Weights of a small transformer language model.
Architecture: RMSNorm before each block, biases on query, key and value.
MLP neurons of a small language model. Each row is named by its layer, matrix (gate and up: input weights) and neuron, and shows model dimensions 64-127. Each number is 128 + 32 x the weight over its row's rms, rounded and kept within 0 to 255. A neuron's up and down rows have the sign that makes its largest values positive.
A block is one neuron, or neurons of one layer that tend to fire together. Before each block is what it responds to, as a language model described it from the Wikipedia text at the highest values.

Description: Wikipedia table cell starts
L4.gate167 [168  89 166  64 137 186 158 163  82 172 112 153 139 146  84 137  80 143 114 121 146  76 161 101  86 123 122  99 115 134 154 115 130 116 124 112 102 173 101 153  62 179 152 135 138  78 177  79  76  99 127 121 171 154 102 137  70 105 102  93 129 123 156  97]
L4.up167 [129 125 148 131  93 114 147 219 153 111  65 160 157 131 103 124 127 136 150 157  72 120 137  89 166  99  96  84 150 115 114 132 118 100 120 108 152  95 146  47 196 124  84 109 157  98 146  94 142  80  85 144 111 100  79 167 112  76  45  84 135 168  97 125]
L4.gate501 [112  87 169  77 142 158  83 134 138 105 129 125  86 181 106 154 140 113  51 168 110 114 137  57 150 136 155 111 152  64 155 110  90 118 171 104 131 123  43 113  72 137  80 101  86 187 133 115  73 120  90 101 141 118  65 129 119 156 156 118  54 140  52 172]
L4.up501 [166 106 178 113  77 154 118 123  94  78 161 105 131  99 149 147 132 209  87 121 200 111 101  97 150 102  91 122 105  87  96 166 145 115 134 120 118 110  71 137 167 137 124  90 155 102 113 140 123  94 139 105 136  59 143  79  87 112 166 174  57 115 115 143]
L4.gate566 [112  95 133 141  82 118  70 109  78 156 162 134 111 121  98 130 104 125 102 165 111 161 159  80  70 126 116 139 110  28  88  96 165 115  89 152 154 136 181 153 121 128  87 114 143 122 164 134 157  83 110 161 137 159 128 187 128 129 172  90 117 177  85 193]
L4.up566 [ 93  68  91  89 130 178 126  53 160 137 215 157 164  75  82 118 113 122 147  94 142 164 103  78 111 180 111 172 132  84 125 146 119 152  70 148 182 101 144 123 137 150 102 122 152 132 119 126 162  92 125 189 165 107 111 107 127 124 178  86  97 143 158 182]
L4.gate641 [141 127 128 106 112  69  66 100  99  66  78 131 151 102  79 110 159  96  87 120  77 126 110  86 177 113 167 123 171  86 147 105  82  91  81 112 116 100 207 141 140 135 112 113 200 114 177 114  94 126  60  82  85  80  65 118 115 106 137 134 150 130 118 120]
L4.up641 [123  84  94 119 114 163 123 105  81 145 110 173 170 142 149 166  65 167 129  92 184 148 118 123 167 132 142 110 161 112 112 114 103 161 139 105 169  92 155 149  85 124 108 157 138 126 110  93 153  63 164 154 116  78 181 157 133  68 122 173  97 136  97 141]
L4.gate1397 [110 117 158 150 146  95  77  93  97 131 106  15 146 150 149 114  80 153  88  84 102 134 143  89 122 155 133 100 162  91 121 127 104  74  45 158 134  60 142 159 157 160 143 144 201 100 162 137  88 135 168 123 150  94  56 148 144 170 137 137 139 143  57 144]
L4.up1397 [124 107 141  96  81 117 139 164 144 125  80 116 141 110 151 126  73 151  81 129 160 167 130  60 149 145 130 125 103 117 129 143 133 147 107 157 107 133 132 147 120  77  68 139 191 123 118 124 126 133  88 138  92 139 103 116 100 131  98 115 111 126 125 134]
L4.gate2091 [133  91 141 153  74  82  51 113 169 113 121 130 109 143  87 123 120  85  96  91  70 214  58 123 135 135  88 122 138  66 107 139 116 105 135 109  94 146 118 124 128 114  63 141 160 109 120 133 163 107 101 101 108  76 100 138 143  85 168 105 165 156  67 173]
L4.up2091 [113  38 126 158  69 135 129  96 206 107 156  54 128 147  66 138 107 149 148  93 141  98  70 137 201 150  83 130 139  88  73 109 131 121 148 128 136 147 101 149  67 111 137 161 165  67  55  93 157 115  88 144 105  87 124 149 131  22 189 197 107 205 111 102]
L4.gate2174 [145  76 121 121 137 101  45 159 106 103 100 123 127 124 125 156 182  73  79 167 150 140 150 114 133 150  93 119 121 120 138 105 119 157 101 163 115 186 187  50 125 139  94  95 113 135 191 107  72 118  90  91 141  80 115 128 143 133 120 168 108 132 101 159]
L4.up2174 [ 91 141 114 122  69 173  74  97 129 100 106 100 102 133 136  92 132 157 100  87  84 116  57 142  94 154 145 163 136 145 138 150 123 146  83 150 114 162  89 128 134  62 125  73  94  90  86 134 155  18 132 133 125 183 127 118 109 123 143 109 118 106 124 179]
L4.gate2199 [130 132 153 116 102 115 104 159 102 151 107 104 130  82 143 139 106 151 127 112 118 159 124 136 172 124 124 169 133 153 123 152 154 114  84 127  87 184  68 127 135 143  74 129 122  95 128 116 170 107 122 100 120 113 109 172 176 125 162 180 137  80  75 142]
L4.up2199 [131 170 123 107 125  79 140 104 144 126 106 121 136 157 120 154 178 143  77 103 162 119 160 129 159 152 123  99 105 127 143 178 158 123 137 156  82 152 179 173 204  79 120  98 134 128 146 100 201 133 186 139 171 102 113  94  58 155 109 162 161 133 110 117]

Description: Apostrophes in possessives and contractions
L5.gate410 [127  78 121 160 112  84 131 108 118  83  80 136  76 133  81 171 152 131  87 123 139 108  90 159  84 105  85  75 138 127 150 122 132  86 186  99  80 104 189 194 119 123 127 104 119  87 169 113 167 148  87 149 125 139 121 142 121  98 107 159 108 135 129 168]
L5.up410 [110 144 104 111 195 107 107 131 164 174 138 117 163 116 149 142  98  87  83 144 141 193 108 111  84 150 160 142 176 141 112  70  80 126  93 132 155 121 100 116  75 173 140 106 160 122 199 134 104 187 126 132  88 114  76 113 141 121 122 142  89  98  89 131]

Description: Table cell spacing
L5.gate2203 [137 102 178 134 187  71 149 150  93 151 145 111  77  86 104 140 130 111 129  98 147 104 149 137 143 161 168 149 180  77 132 144 141 121 137 151  90 160  76 124 129 149 153  89  96 141 203 121 108 149 122 161 127 158 115 147  91  80 147 147 109 151  88 155]
L5.up2203 [180 106  77 179  90  92 142 143 122 134 116 188  63 164 175  98 156 119 137 129 152  87 116  95  75 104 166 143 153 125 124  91 121 134 104 156 101 100 124  52 161 122 121 111 137 140 120 128 150 117 136 179 168 112 111 113 167 182 108 102 191 158  72 167]

Description: Relational head nouns, to/into
L2.gate71 [149 155 177 110 146 120 123 174 139 124 118 153 124 121 144 135 104  75 158 133 104  89 117  82 119 165 107 116 135  44 100 125 128  98  98  46 133 133 170 118 113  77 164 154 218 126 127 122  85 145 123 139 123 104 102 177 153 168 119 148 114 119 114 116]
L2.up71 [122 232 116  79 161 138  73 103 129 133 171 141 114 110  71 150  76 110  81 141  90  55 114  61 183 142 146 181 129 135 117 151 113 139 149 155  76 157 118 175 141  92 139 117  93 138  69 109  87 101 151 155 151 119 165 111 107 102  79 172 144 131 162 120]
L2.gate597 [181  49 112 128 112 101 138 134 119 119 102 169 140 137 143 159 168 128 191 149 176 142 108 122 146 109 122 110 137 122  65 111 167 141 135 209 122 113 121 132  67 190 152  95  52 158 110 133 139 114 126  71  89  54 131 110 124 124 142 141 153 141 113 126]
L2.up597 [161 132 104 177  95 148 119 108 158 132 160 136 133 117 112 100 125  54 145 145 161 145 143 226 201 162 159 131 158 152 110 113 156  96 144  88 115 167 143 113  74 126 135 172  84  95 167 137 132  99  54  76 109 122 135 164 153 185 128 103 106 143 123 125]
L2.gate611 [107  94 134 117 172 122  61 146  88  81  74 123 115 137 115 140  80 114  89 158 154  71 163 150  55 125 174  80 106 136 157  90 110 122 202 153 172 173 115 128 161 100 129 152 143 147  98 172  86 102 126 146 110 163 167 204 126 173 156 168 119 113 129  85]
L2.up611 [141 144 116 122 134  88 116  87 117  70 172  92  67 190 140 148 132 144 191 150 117 142 131 142 129 193 119  81 121  89 101 153 138 131 145  96 133 146 180 137 108 105 156 106 166 111 126 176 112  98 154 160 146 166 138 119 145 127 179 138 143 166 128 123]
L2.gate671 [132  79 168 178 110 163  90 105 156  86 114 110 122 149 181 131 100  95 119 175 134 113 126 142 123 154 165 176 115 120 144  68 172 117 148 149 135 136 173  58  91 166 131 173 172 130 114 119  64 128 104 134  78  94 125 219 208 135  77 156 120 108  75 175]
L2.up671 [139  44 129 122  89 112 117 136 147 135 164 137 101 160 132 142 145 101 173 118 152  90 122 131 119 133 155 150  93 119 142 119 138 101 183 130 103 143 161 112 117 107 125  84  93 142 124 122 147  59 145 116  82 108 107 136 131 156 112 164  74 139 120 154]
L2.gate1546 [167  61 157 159 119 111 103 116 115  86 125 105  62 186  99 104 104 106 102 150  81 161 166 179 154 135 109 117 159  53 144 153 134 136 140  90 107 141  89  89 147 137 113 162  94 126 175 183 107  98 109  20 114 142 143 152 152 129  92 143  94 107 125 132]
L2.up1546 [101 144 102 141 116 158 139  81 106 122 227 121 125 177  59 110 114 144 115 108 102 160 144 102 203 152 144 152 126  69 155 166 141 111  73  45 167  92 104 152 147 133 171 107 147 138 167 104 123 122 112 101 146 115 137  84 182 131 122 167 120 110 100 155]
L2.gate1852 [107 105 110 142 119 124  90 107 126  75 134 137 107 146 133 111 126 105  76 192 140  81 109  67 141 112 162 158 108  88 161 164 154 154  97 149  96 108 152 117  94 167 166 127 109 104  70 122 130  99 116 109 137  95 105 127 157 149 145 150 108 152 152 185]
L2.up1852 [124  24 107 103 120 115  94 146 118 145 111 110  75 140  93 120 114 180 145 153  88 117 150  95  95 122 145 190 129  66  93  87  91 144 158 131 112 121 117  89  76 132 150 118 230 111 144 125  97 110 149  99 123 125 145 144 147 109 172 151 131  97 171 127]
L2.gate2180 [137  84 128 123 106  75 135 193 118 104 162 188 127 126 167 156 116  53 140 175 152 140 136 173 109  72 129 142 121 136 109 167 159 144 170 135  87 110 143 145 135 120 139 107 148 111 144 187  96 110 113  55  96 104 112 142 120  81  94 138 116  72 155 141]
L2.up2180 [121 128 183 111  86 109 122 126 117  98 132 106  80  82 145 140 140  73 126 153 115 193 129 112 106 118  85 149 105 162 133 187 156 104 134 100 110 116  82  76 154 161  99 138 176  52  89 149 142 121 101  72 134  92 158  87 143 140  92 118 156  51 162 178]
L2.gate2287 [109  99 178 155 114 101  41 187  86  95  89 111 103 180 138 138 124 150 127 193 149 131 183 191 145 136 158 114 160  98 144  71 145 147 122 148 122 151 112  70 101 134 112 141 125 101 138 147 115 106  53 108 151  97  83 126 125 155 114 146 141 172 119 127]
L2.up2287 [ 59 154 102 122 139 144  55 129 140 105 136 233 105 125 131 126 185 102 145 185 153 138  96 122 160  93 114 101  72 151 120 167 150 164 102  90 140 179 129 154 103 116 136 128 108 111 139 120 101 141  99 138 151 119 147 123 136 136 139 147 107 153  91 120]

Description: Abstract noun suffixes
L5.gate1822 [120 111 121 133  94  95 101 101 139  93 108 129  99 138 116 169  99  52 120 183 101  97 160 166 176  87 107  86 109 156 173 193 119 119 119 151 143 146 115  86 133 164 199 146 103 153 114  81 111  82 134  96 117 103 124 117 164 141 125 157 139 125  93 144]
L5.up1822 [ 76 119 152 110  91  70 113 130  88 170 177  93  91 118  95 134 132 123 127 155 164 104 151 128  76 125 123  82 148 121 106 160 154  30 159 151 150 160 159 121  70 131 171 102 161 120 112  42 134  85 149 137 150 111  99 110 142 174 119  80 164 148 134 126]

Description: Table first-data cell
L2.gate330 [155 127 110  91  98 140 114 173 110 121  80 160  94 106 138 129 173 107 153 162  86 159 135 135 135 122 116 118 170 117  92 125 159 148  92 135  85 118 119 160 145 131 129 173 106 125 123 128 116 150  91 114 132 108  73 172 127 147 105 127 129 168 107 167]
L2.up330 [143 160  90 124  55 128 168 151 137 140 108 140 109  82 121 105 132  70 114 154  88 146 112  99 130 134 127 147 180 155 147 111 151  94  95 131 119  84  73 202 110 137 123 110  85 107 121 137 121 156 138 133 170  86 151 159 143 155 144  36 164 123 111 218]
L2.gate884 [106 142 122  50 129 101  90 129 146 118 169 152  83 119 125 145 156 116  82 156 183 106 116 113 184 118 100 130 123 132  86 155 149 107 130 101 118 148  59  74 115 129 110 125 134  84 155 204 118 140 143 150 177 140 151 106 120  64 104  68 190 100 115  99]
L2.up884 [146 141 113  51 161  90  82  80 136 109 110 123 130 103 151 134 131 100 148 139 137 152  73 102  99 104  99 152 143 143  93 132  97 143 107 130 163 162 165 114  76 105  98 120 155 139 143 141 178 116 148  90 162 168 107 111  63 112 130 151 113 155 173 124]
L2.gate1149 [ 97 150  88 125 112 136 108  74  77  69 149  92 117 115 169 102 190 138  77 168 135 152 127 122 160 208 152 161 212 100  83 130 104 104  94 119 160 189 128 119 115 138 139  79 137 103 175 131  93  73  85 143 206  93 122  76 136 118 147 126 161 146 108 157]
L2.up1149 [ 57 172 108  88 114 102 144 127 154 155 156 108 116 119 121 126 104 116 130 213 143 191 146 167 128 121 126 184  83 150 143 137 148 122  91 143 157 131 124 136 153  96 125 111  88 157 164  99 132 126 153 144 125  94 143 175 150 174 153 124 140  94 124 126]
L2.gate1212 [ 72 148 130  36 159 127  72  89  72 137 129 138 130 111 128 115 134 149  78 122 101 173  96 154  77 152 115 206 149 110 169 121 155 170  73 127 106 154  84 122 135  93  99  73 122 101 131 186  91 145 215 112 115 177 142 177  94 125 120  91 192 104 117  90]
L2.up1212 [189  83  88 142 101 121 136 113 179  86 131 146 137 135 140 162  99 168 152 135 144 108 143 105 136  94  79 122 129 164  97 145 138  76 150 107 158 131 141 112  78 169  99 163 170  50 102 130 140 118 129 102 105 130 100 160 129  98 195 116 142 190  95 124]
L2.gate1271 [154 136  61 166 151 176 109 152 114 157 103 133 118 113 135 111 101 160 180 158  73 158 113 146 181 101 139 164 206  71 178 133 139 178 123 162 156 157 150 154 148 139  68 176 102  94 162 178 121 110 107 180 124 136 115 177 120 134 220  63  91 187 107 169]
L2.up1271 [ 45 150 120 129  72  97 113 214 123 119 110  83 171 148 126 136 112 143  86 180 115 170 109 120  86 137  68 116 142  83 120 186 168  96 106 130  81 137 147 161 141 105 132 141  86 109  73  98 122  55 144 154 164  88 124 115 114 135 122 204 156  98 128 127]
L2.gate2047 [ 69 146 115  76  87 115 101 150 107 200 108 181  98 135 186 100 176  98 125 149 100 155 148  47  91 140 177 166 167 111 161 105 170 115  85  99 127 130 121 122 177 129  97 120  91 112 167  99 123 124 163 121 136 137 146  98 142 170 109 107 149 177 109 162]
L2.up2047 [164  94 112 124  70 144  98 168 125 155 135  91 151  93 141 126 168 103  72 139 147 133  96 133 127 136 104 124 108  73 134 139  79 151  57  86 180 109  91  82  93 145  79 151 174 120 136 135  70 156  90 170 159 109  66 172  86 109 200 147  75 101 110 138]
L2.gate2071 [ 83 128 112  88 176 118  55 114 106 122 119 128 116 130 134  84  84 126 143 210 162 131 146 101  94 146 124 124  85 126 177 171 119  61 135  96 186 131 113 105 111 161 140 110 132 108 117 164  85  99  96 125 111 194 137 152 171 153 171  84  99  52 138 174]
L2.up2071 [ 81 133 117 111 163 138  68 191 106  73  37 119 143 148 105 119 177 103  86 191  83 146 105 111 140 108  99 182 101 138 125 101 173 150 121 140 118  98 121 115 147 168 146 155 145 156 110 105  91 108  54 141 147 169  64 118 183 182 173 132 125 140  68 176]
L2.gate2227 [130 108  90 145 114 137 132 119 137 123 139 143 107 174 117 130 140 147  87 173 114 154 170 142 168 121 134 198 135 132  77 136 135 112 146 167 157  77 110  82  93 179 100 103 140  59 130 135 135  66 114 167 194 101 130 127 166 126 155 157 169 137  68 174]
L2.up2227 [100 161 163  76  79 127 162 192 133 160  90 141 118 107 164 154 175 186 104 126 156  98 183 132 136  85 117 128 102 185 100 125 118 109 139 134 151 140 100 200 204 131  75 146 119 117  87  74 115 118 136 109 147 113 101 128 123 116 141 147 101  97 106  96]

Description: Possessive apostrophes and given names
L2.gate82 [ 94 142 193 149 160 119 158 108 176 148  65 145 143 172 164 170 111 110 149 140 135 124 178 154 100 113 127 104 124 107 126 155 133 115 187 107 126 149 146 112 130  95  98 177  73  82 167 119 164 136  91 132 147 104  85 148 142 121 139  95  83 158  80 130]
L2.up82 [131 112 118 130 119  58 103 142 143 112 135 107  75  95  65 164 131  98 137 132 168 157 139 153 169 135 133 189 150 107  70 122 139 103 140 236 105 109 109 150 163 130 102 152 158 162  97 113 126 155 107 144 119 116 127 121 147 149 120 150 130 113 176 138]
L2.gate133 [116 143 176  89 101 175 141  96 135 199 105 110 108 161  80 182 134 150 125 123  95 133  88 152 112 103 106  90 138  92 157  99 165 141 189 173 145  94 128 184 163  83  50 160 145 143 133  83  87 133  56 117 161 104 122  93 238  80 166 106  77 144 152 135]
L2.up133 [130 115 164  95 101 169 198 128 118 145  79 174  99 149 193 145 168  84 112 141 131 158 127 150 125 129 118 146 173 180 104 139 131  81 118 127 119 101 116 128 189 157 144 117 120 128 118 143 112 130 158  86 145 186 134 141 131  74  90 118 125  99 147 143]
L2.gate582 [143  92 134 151 124 180  78 115  93  73  61 134 178 137 150 118 131  86 140 164 108  55 165 100 204 141 173 115 140 116 188 122 151 152 150 132 161 203 129  49 143 118 130 172 134 115 135 142  81 109 123 125 161  87  74 198 133 172 108 125 115 131 102 132]
L2.up582 [102 123 161 185 138 135  85  87 129 134 116 164  81  60  99 110 188 117 182  87 133 154  83 145 148 141 112 100 140  82 134 132 122 137 172 126 134 129 161 175  55 131 120 103 138 133 151 154 164 106 107  94 114  82 134 115 187 117 131 123 149 133 117  99]
L2.gate994 [ 73 108 149  91 138 151  74  70  69 127 127 154 161 120 181 208  99 121 119 128 160 121 120 127 136 177 101  72 103 104 113 101  77 117 223  93 167 194 144  64  68 104 116 151  77 129 189 143  89 111  94 107 171 104 134 122 147 172 138 115 119 145 128  72]
L2.up994 [124 149 125 103 173 140 109  71 113 119 128 165 147  91 110 203 143  85  96 116 122 143 120 143 149 110 106 143 159 105 146 152 151 115 154 111 110 195 147   7  97 136 109 189 132 120 181 158  61  87  75  75 155 106 118 159 145 146 162  83 156 145 123  91]
L2.gate997 [ 67 117 118 129 181 142 126 150 107 150  93 115 151 116  72 157 113 141 113 133  96 212 127  83 138 142 104  99 161  69 139  88 162 177 146 101 160  78 112 173 109 164 120 141 132 118 177 176 207 111 146 146  91 153  97 125 167 142 151  94 120  70 137 118]
L2.up997 [132 117 142  89 114 165 143 146 140 121  74 142 147 162  98 111 123  99  69 140 136 164 163 132 109 142 117 123 193 166 171 208 118 116 136  81  79 117 125 122 109  71 168  64 137  75 123 107 104  89  98  93 147 186 161  68 142 124 124  71 136  76 150  80]
L2.gate1455 [112  72 149 127 159 173 149 127 102 158 137 112 148 161 126 174  88 136 121 148 116 134 150 120  98 113  84 155 101  86 164 132 184 112 159  89 121 162 135 124 157 162  87 201  96 146 133 167  94  75 104  98 145 102 123 192 126 164 161 196 166 143 136 100]
L2.up1455 [ 95 107 156 106 185 178 122 133 162 177 133 138 121 130 119 141 127 128 140 120 122 153  98 127  90 106 106  62 134 121 137  99 122 125 116 122 167 187 194  81 114 110 113 207  74 134 150 130 118 175  97 139 141  88 133 176 167 137 141 147 133 187 177  79]
L2.gate1519 [135  70 121  92 146 188 163 167 134 131 118  90 160 154 147 130 134 154 128 224 162 136 151 110 121 119 132 127 149 141 152 120 110 124 138  47 141 168  62 117  86 113 144 134  83 119 144 165  51 110  90 122  91 189 125 114 113 167 145 155 128 118 119 154]
L2.up1519 [132 101 143 120  99 102 150 118  92 123 174 163 131 135 130 162 113  77 150 151 160 102 104 103  99 100  57 123 205 135  83  73 129 159 136 104  96 148  98 151  74 111 111  81 109 146 182 131 147 135 111  91 121  83 160  99  57  73 103  83 154 144 168  74]
L2.gate2171 [ 98  65 125 110 153 104  97 102 142 106 107 157 134 116 133 147 139  74 176 159 145 156 139 156 157  98 143 162 180 100 135 106 106 192 125 156 111 137 109 127 119 176 133 109 170 123 191 142 102 127 168 129 111 194 111  88 128  88 101 159 144 182 132 161]
L2.up2171 [109 156 118 147 110  60 140 189  82 160  87 148 156 119  94 171 184 150 139 183 111 208 141 195  93 193 114 139 161  90  57 114 103 125 137 111  77 136 119 122 124  97  52 157 116 110 177 124 167 112 188 150  58 179 107 139 172 100 142 144 143 166  46 123]

Description: Possessive apostrophe after names
L4.gate9 [122 108 120 134 127 124 145 126 152 140 142  92 102 126  80 163 131 168 147 149 105 155 116  81 153 138  96 184 134  66 145 137 177 121 144  97 129 119  44 118  85  87  93 152 120  99 207 144 133 156 165 110 111 141 100 109 166 107 172 110 138 146 154 171]
L4.up9 [130 124 143 124 166  92 137 137 151 134 101 138 126 192  74 102 143 152 121 109 122  99 144 127  62  88 143 100  99 161 126 155 108 109 135 179  92 113 154 102  65 105 129  90 128 124 112 149 134  99 115 136 138 183 111 102 144 141 111 114 137 133  96 150]
L4.gate475 [ 97 137  82 131  97 134 140 111 166 100 191 134 101 113 182 113 145 134 124  96 138 154 199 112 115 103 106 161  94  94 117 104 104 106 161 113 143 165 156 102 113 107 151 163 180 118 191 110 113 151 136 154 115 150 126 157 144 133 169 110 136 135 113 100]
L4.up475 [ 91  96 122 124 142 163 187 119 126 175 100 143 148 171 154  68 126 153 144 150 154 109 171 172 179 149 128 181  89 133 117 140 143 116 164 117 172  55 175 129 104 150 130 105 136 160  80 169 148  95 157 122 161 100 149 128  42 140 149 139 121 147 168  98]
L4.gate832 [120  66 118 113 151 151 160  81 164 148 196 160 110 132 126 121 124  97  85 119 110 128  86  54 184 126 141 172 136 134 152 159 152  79 146 135 124 142 144 150  90 124 151  85 106 109 151 178 158  41  93 147 104 103 116 139 127  63 117  84 166 137 180 133]
L4.up832 [ 92 135 178  99  83 178 193 146 125 151 114 123 104 125 187  79 131 109 174 164 137 176 120 140 139 108 131 150 140 194 136  70 125 116 134 152 143 130 131 146  87 128 150 154 117 129 133 108 211  99 133 107 100 147 130 128 113  92 105 157 138 121 118 149]
L4.gate852 [ 94 125 138  91 113 137 122 156 113 165 119  99 129 124 198 124 134 131  94  80 104 137 104  65 100 113 145 111 113  95  78 188 136  88 120 149 163 101 127 179  81 129 166  56 148  56 136  62 161  86 141 122 103 123  63 148  94 136 114 102  88 129 150 176]
L4.up852 [ 55 135 127 181 102 148 121 153 143 155 121 135 123 126 187  76 125 144  95 136  97 159  71 104 151 125 103 123  84 136 136 166 153  72  93 133 158 108 155 159 108  68  80 157  68 135 130 112 141 146 179 143  79 165 123 104 120  87 147 134 160 118 132 133]
L4.gate1827 [124 163 114 103 139  89 145 158 100 148 103  93 149 131 158 133 112 138  58 159 109 142 135  89 158 158 137 218 141 105 148 155  95 116 107 176 131 156 148 118 138  69  54 107 122  84 133 162 191  64 145 105 104 187 135  70 116 119  78 158 140 116 147 117]
L4.up1827 [168 110 121 137 175 121 146 126 120 160  77 167 147 144 142  76 124 110 131 125  74 126 165 184 113 190 145 129 183 136 155 114 166 107 172 170 128  94 135 129 133 121 113 172 100 177 119  97 127 204  98 146  91 172 108 137 137 111 116 174 139 168 124 140]
L4.gate1945 [121 160  98 208 154 102 147 104  92 177  88 149 113 176 178 151 123  99  84 105 163 104 163 144 127  74 119 137 107 127  78 115 151 107 169 117  86 140 117 118 135 128 120  68 158 119 140 191 119  92 156 130 100 150 168 148 106 115 162 150 138 128 132 116]
L4.up1945 [105 188 108 141 154 133 126  80  98 160 151  98 114 113 140 163 175 120  87 141 177  90 156 117 145 137 156 112 139 146 105  86  83 122 134 124  85  58 152 134 135 119 115 102 131 102 127 177 139 172 131 167 202 164 167 114 112 135 127 151 110 140 154 142]
L4.gate1965 [114 113 117 103 164 114 131 143 118 116 100 155 122 163 127 109 110 147 106 134 134  86 170 101 173 137 157 165 123 121  85 205 144 141 148 166 142  86  88 101 171 102 137 172 110 128 119 114 123 138 137 106 151 111  51  94 124 150 141  80  83 123 132 107]
L4.up1965 [ 97  94  86  97 214 138 156  78 110 152 150 135 173  92 107 132 166 112 105 128  48 105 135  60 109  45 161 168 117 134 122 157 153 157 183 172 112 152 141  89 145  84 103 121 145 167 113 162 113 104 169 111 143 180 115 137 158 114 119 127 111 120 174 119]
L4.gate2272 [184 158  78 201 149 122 148 137 117 170 143 141  83 139 174 139  89  83  68 145 150 164 147 176 141 124 125 128 170 112  77 116  71 151 142 119 121 127 130 154 139  92 150  71 170 131 117 149 139 117 141 141 133 155 138 105 171 101 116 166 137 113 117 136]
L4.up2272 [129 106  94 110 153  85 179 150 124 134  93 162 131 160 142  72 111  81 117  95  88 148  93  56  92 117 107 174 105 115 171 182 187 112 111 117  80 139  62  86 192 172 110 149 123  95 151 103 152  84 129 109 128 112  83  97 145 126 120 137 138 123 146 134]